{"init_std_o": 0.0, "init_std_down": 0.0, "schedule": "wsd", "dataset": "wikipedia_en"}
MLP neurons of a small language model. Each row is named by its layer, matrix (gate and up: input weights; down: output weights) and neuron, and shows model dimensions 128-223. Each number is 500 + 40 x the weight over its row's rms, rounded and kept within 0 to 999. Numbers have three digits each. A neuron's up and down rows have the sign that makes its largest values positive.
After each neuron's rows, "fires before" lists the tokens most often just after its 100 highest values on Wikipedia text that the model never trained on; "fires on" lists the tokens most often at its 100 highest values on Wikipedia text that the model never trained on.

L4.gate750:523476506510503505536469487501532451440522523509470520542410549467432458438449537474518497545603420492491462516542538460553463504496551441448508504456492515452458506539509480463502476441501448497544487496486432519572424493448502479503527490465521513518513574494576493492477505447442491475
L4.up750:503500488513525473526543503551488563500447517570535540496463503474478531503467470488544521503470465455552456476497483550474501454395488380493464481540539563499500432500472503532487462410514520514489623504510542481517470509531563456468574533500449487518455507509517481498456439468530523468
L4.down750:534427498523494515452518449500521554473505524583498464500502481480460498500427491511522582430472449446450504473482526530454479490420528449442519497537459590543503426522456497567434479463529477493471540478469492486483490473537568488493576519474459521492416497529502488462485423422515518551
fires before: "| ", "- ", "ial "
fires on: "\n", "ach", "et"

L5.gate900:436451507549500508570519535517565565526549532488409555519552460511508504508482475560552513490522525488428584536522554422447526516449494478518486471464506481489569445477633443569471549500559500533597476464479498485459487506538554472532512484461511518467483581506470403472453434565494465491
L5.up900:513502529483468537490452524504557476528489487480528528559468526467569528489511469470494504530486552562518473543621541475534538547499438538440563503612535507503476518553457512512493480476497518504454552513498561516483532515533405520552519506536470426490540460488430518449463454500544448536
L5.down900:415469473502481463524490457549567481379511525583445523425606545481550457466425536509538512456462496491507563447501478480425489500450445484565492522489502483495494466464470457541497447534524487493504461482503544517512489504556479478495485473494503519569508486464534498445523521518507484392
fires before: "to ", "and ", "he ", "==", "when ", "for "
fires on: "8 ", "0 ", "4 ", "2 ", "7 "

L4.gate514:502442478518535505408469425517472535453499527484579522519513451456577505455561525506532481559579532490468458430440494589491478504509529442424448468562569583486524504479508534497527492563535466477515508497490567482490467482435483567511471509529538463466451460425468532507520490465561437533
L4.up514:426496540501432464466473474531505503512523427539557490528562443492549500495454489542488490543562558478483478431420440518491477541502549458495480528580488464535566478434551446544524539536522499467541445445498519495460474473508503523530484506487544490434494497464510506505483487493486539487
L4.down514:476520517495436517453542495472506503543551425508579530505479529471452467522514491466547491503447462442403497515470493615500550475512519446453499480557535450569501456461493448522509551492501552489484505517573513480483513497482462467518503471489488532468518601434498595491474526429496516517
fires before: "| ", "=== "
fires on: "\n", "\n\n", "li"

L4.gate408:444525533493589487475428565475467451475473487486512556523528494528519482498545511468471501555565542483491458480573518493492465575531572478438485449488512509511479441573477523412495473495523476473495490466433534504504436492462482477524493466488551514523485520447446588557487449421484541544
L4.up408:538528578492542476472491530514500462551514481470556462486517551469548428477545512517491521549600498451517561455480486440473520510540500529509453425538505474488463519485544544521481551562477451555524442521480518491542480496426551462544530446529521467484451506427462505566500435402515495496
L4.down408:487530513473567506497532570519554525481578498498549535576561518475514481562540518488571460477523505460485547460493471455577576507534486557456480556592465486565458505492542491516440561540517571599482556498556505488505444512523492459444502440533565493454463546486484493523414501476572540526
fires before: "| "
fires on: "\n", "| ", "omin"

L3.gate454:455477529542472451507513506514451489448516520498582471538560461486575518490552583547512579467514575527481549463489555464443461510489479499510533483495508482476532444467493482459567554519508525531476469575482530470494535509510546401516479503547552471498424411537470449489457460487420576524
L3.up454:435527545495450538478431524541578474527483479566469489504459498516480495470404481525488521489478512568517471504477553494465518465483551568514440498438475548560480462473506469488440516481555520526546541500514454489486530476496544500455491391495566532504427559515495536537455554515558445481
L3.down454:474476533543452565578422474568567458502467426500432456551445474453504532457475502513492496501511517472552495534520495446490485533501519504460469548472551477454515437518483466500530497467566517551563452471496538487578466515458492528433434469535528520456441563501456524546449488553574430480
fires before: "| ", "|"
fires on: "0 ", " "

L7.gate302:499532505504615515542536455509499473474567511469608507439479478488524516538482492444452492504514521541455501508530474514500517481505438523450516451431566459491520504530455549493458511482480474589519553529451493508496584520513507538549491368586429490428452448472561509488509562504541541519
L7.up302:491541508492491484495424546510414442573470442490510432505442467501462505531524504483426594517550505490476535460451594506481554506520492487433484430469407551457491474587490455468503491450494450476475473473557574576498480459385490477431468496468512500551461484559442501475550521514487518496
L7.down302:532466496504522488473461457434514495524587420475501506494505519536557512537544475532508473498539528495611491493494481500449546485549455452502500509479610504411510510478457496552481495522575483496503515485484583507493512520452380503515521449541463492459494523500603471462424520549512427509
fires before: "\n", "\n\n"
fires on: "|", "=="

L2.gate76:535521549556545441556465509496520511478470534558540447448466519470525414541472546447553504491538414502459471455501546491416483534474417441471544522494466518514460520453452586526468550429481521570495458483487496466485500468537520508471538490525507431502508563465532494529463451477473560540
L2.up76:484459464534528476507458469533522463474514533456526447434546490417480490463535473508565592448534510520466545415471511453511528505432475541456455572539437504479432489470504515529491566496457534509506504497485505490489450447467532503500504496548479426467535480466487537492562465523429518562
L2.down76:510487521574524548525473489493494502510473550492521492481527489496475417534532501451576571463432505523501492420443568529500500501438429506399476522476461516470450483526471637498470526459442528513507525484535454501507446443546498472518521564493450492481483486484552538574474486479447551488
fires before: "| ", "t", "t "
fires on: "\n", ": ", "| ", "oun", "ret"

L4.gate969:579546540510516573484433431472560523508466517440548451414503553579561552500517454500478532453545517499504488440554572469527486490451501468452493430495496553528434482484447496423538497523509506526484478466534493501498496467497512526480501488526585498437450512537498571470561473457484511508
L4.up969:471479485555508529481432497507467467533494471475488436492542524506461490547485477504502589493484556499524522480527467483480504530438463544449449452491509495539518435485537511460433542541435487514542427512573437594534457446492443501518448565492519563425483572496461537507510467505435501451
L4.down969:505472609486413525520487488546453554464512444491586476486501512525522496414529467447520577537522539498443544482447504459477493449463435520508514453533513519528472503461453470483517522488419481498554538496514569597570472511511471523456506475487491455596530546503493525486455527460545509582
fires before: "| ", "|---|---|---|---", "|---|---|---|---|---|---|"
fires on: "\n", "ch", "s ", "s"

L3.gate830:512534549517460493494525458568483522504491457485430484588510500481455496459529486492528599549514501507466611424507480509486581511477496511478412451447525553492462560487536486551563456470488508432458519471509477536435516482473511510479518487553545530506509512520587501412476473505507527529
L3.up830:539498483490478460485528547540455548437509483492571503488387511561411529458481499527555471533498560448484508492484513496455460456517406505534479495569447463527500475548509463475502474495519521486538522450484596545517367480461481417455472505479496464415546472432450465507469410562498531520
L3.down830:535597472538485494458493437513475456516541435474421521527519478607432503497591491498559497501503454523476529432450487514503545560485424486481509502490531607457506532436548472499522533523529544499542561508490495412449451553498446496492509469468515551447500506459487473469459529519427529502
fires before: "–", ", ", ": ", "b", ":"
fires on: "3", "2", "|---|---|---|---", "descri", "Date ", "4"

L2.gate174:530430520469504488521448436481493490513525528485527427540495575583546431578451475512534494563575460481560472449505555490565490473505451526448499531519496485423503497547471520512536540480452558554538504511550506505489544484601542460498485458493499480587509527456498531488478461461482469466
L2.up174:523441485497446401483520442524470493496534494537567503530476498486506427465446532490563506456534451459459448597518519547530525487477515489522491493494519593433505460518522476489509477512504517534454504522530537464537522477436499476467490472604493445513500575449483495559497506450475513568
L2.down174:548411490485433431485471464507483489448457491524561541538478524437455405469488505482555555538544485419424482544502476603531523439500597493516470452467455496473551466504501449509535477555487523542451515499541529493548528403520481490495512459590462469552428576480547495452502504500506552535
fires before: "| ", "- ", "s "
fires on: "\n", "| ", "Gre", "Sc", "Star"

L4.gate75:462512531521530519457503493602471509480463500487530563454489478455488521447536513479558481557531548455545482486565511550515484472455479475463498523519495507528452494511526585484617515487465503517441482493531560476436545570519481477503507438476625542490493549458442489465435486492483525524
L4.up75:422539465550543560363487532519529511494545512499506548536532486537513542524581470431492449539590489444561488485440514515501441470440478453563475553544474501520512526540583559476486496536499546484529562443457526513457471548490399464519513453543477512542520473488520394571445469528458482481
L4.down75:452504528529504530441475518512466542480558498484511506518513456489507513581562439464535423515502512502451470482433499466489507457483545532465486534513487524483550505505496497473572537506470503461545553467503558463435500489512399516431461478522521479556443562496551520548453406459439563530
fires before: "| ", "- "
fires on: "\n", "en", "ann"

L5.gate59:472544544494521503516497529535513455511518507515477397459561404499459453439436500470505433534526442533564466464565492523530529485510479427453450522498452567492500467511527533498483505511532440506464463466520581544441487485469469483524490503514527529529471478521473485503488437485524493505
L5.up59:479526459552501448504482513577479449504474543496547504420592486463524516458523518532469460510543502460523482419532510496527508476546557473482448442491485530505520432469526539491477530533526484464536497476490579544481519501480477496516468535453529531507491542501531540559452402513424480496
L5.down59:474501478556494565465471530438479509537473499509540623534471552516497499562583490533485501558445487497469508476461499506515515551565499555491533439529529493499507508488461557516500525488562553451542499539507526524489495482622505476466524567434527464489491484496512570555467444515469525511
fires before: "- ", "| "
fires on: "\n", "ent"

L7.gate210:488551517495489491515497399450522461533395543463471460474457481490588489471542515492452496583454519528545530526559486523509468507471478501493508566497521515467401471490437537509503471454495467525528440512446516521487531487511544490494415481506467467493412461543410523503490540436454597536
L7.up210:533424529550505437526542483498527510517446491449462550501481523577545464492529516547579455519526533526448516523527520511440440504465469537483479468419493502463540476473410477487439515494534449467481500483552537579469529517405483451510550489528493534484423490463484499448458495487558459442
L7.down210:454492486498471478510488468508537503539534493442499552582463449556404547510499499458499494475548503494468464490540541508482504493522485521522424473519491439486450467495556473520490456518470510446509491454491535505530496595515534476510486505548522460525491499548473480533512500572532477468
fires before: "| ", "-"
fires on: " ", "le"

L2.gate227:476494511444472443556574450467555523474545523469485485474550455394508456485538517521472454518415505571532526517507430445427554552416474533541548521517546518531426499509533474501511525580536546575544451491548522470516470502452536456460427485509495482505438516518504535508457431521468483538
L2.up227:475522488524426544452510521509491447494452437467468448571455569545472463513513510522448457480466559496498533541503524466489520518520563499463424510485502413555536469544501480545457506451472557482483500565434506511447514420479517446502508535455483435539443516496487450569520421488511534490
L2.down227:507496516553429544459512484574501437466559512428502525475489509539510477516463558507395533525566491527526546570493565487504544530575590505475510489498503499531442438530527441551443507508525525535532581535514523515461444474538529486502491421510579447506494493524457458523362502521522445458
fires before: "| ", "|", "The ", "Y"
fires on: ". ", " ", "\""

L2.gate799:514513487480461536538475439457497533526545499475482490527537529472492508484513523520559483571533502488455565487533541501457594528471419507409505470507486472517481511474489444506459480417490537538439471474472503485513467459502527543548483474456550495483608459563588507515570538471485494484
L2.up799:520469513498478471497555422475513495491497427464486482553443495494493525493498486490528474443506493517436439508475511444478523482537489482500449541451501502529500517421499517517461589499547514561495498532409511500540455436417468555538498523522522523392550513515442494488568470467489561457
L2.down799:488502514476465471507564576545528486488497432454558451517494464559441486449477453453538433551483501482514513493449420507556519507505487483494519520540520450449465489559538537512498541473517503530483475559524517476539460529534450490497429498517435477549518514548625525519552592473492561477
fires before: ", ", "–", ". ", "), ", ".", ": "
fires on: "3", "Par", "3 "

L4.gate340:519455404501500540553505492486528500471528460516511508400420495520543574517459477546478548539468481524518536490467483481496596502572512490551501460429538508596572468484468415496465532565516499502518515484501529520463454483436581466427454495485431516559432437523499486540459515543446417577
L4.up340:487542469475453482558540363570363501517475475488465509498457387492488575508507490526464496469522491473491503425501563513442525464540469499497578452471525523524472480522523514525543461458490521462459543526531549492453409558443486500487468521400509513545511493479511476462493533564521528546
L4.down340:523466482478474534459552450480493502468491455438540465567506432550433462535506558450527422504503514506536484402536567519571498477523490452453561491575541454507550488420539506531471503494543553533447476523547566369560464479470539512534545526478479455557535555435453426542449505554484512452
fires before: "\n", "s ", "\n\n", ", "
fires on: ")", "'", "}", "- ", ", ", "cens"

L5.gate49:447486515483438499461574558531544511463443475535465467547483562502402436510550460473549512551492561565493470492446485509558545556509599498427557497522429486476539430479589475459463464556457477461423513460529498476530547551474541414565476508496516465517491514495516499552463506544508446520
L5.up49:489498523493553462548472498489442473533438511554525523482525540491491425415515506560510515529500520535492497444475517500530545552522547481468519465527451459548470455533540495509514492486456533489505565416565459544579509523526587483486488503533542438522459478500528469526416442463529450524
L5.down49:478496516553541513536402514456426526508520470465540498530463468484581526538505544548536500519505407462476486393492484487470436434489467499495486507510516504472463480514509520504523529450478512491494553496581580488506458574523523495428488462513452507509449501520530549460473486399425562481
fires before: "- ", "| "
fires on: "\n"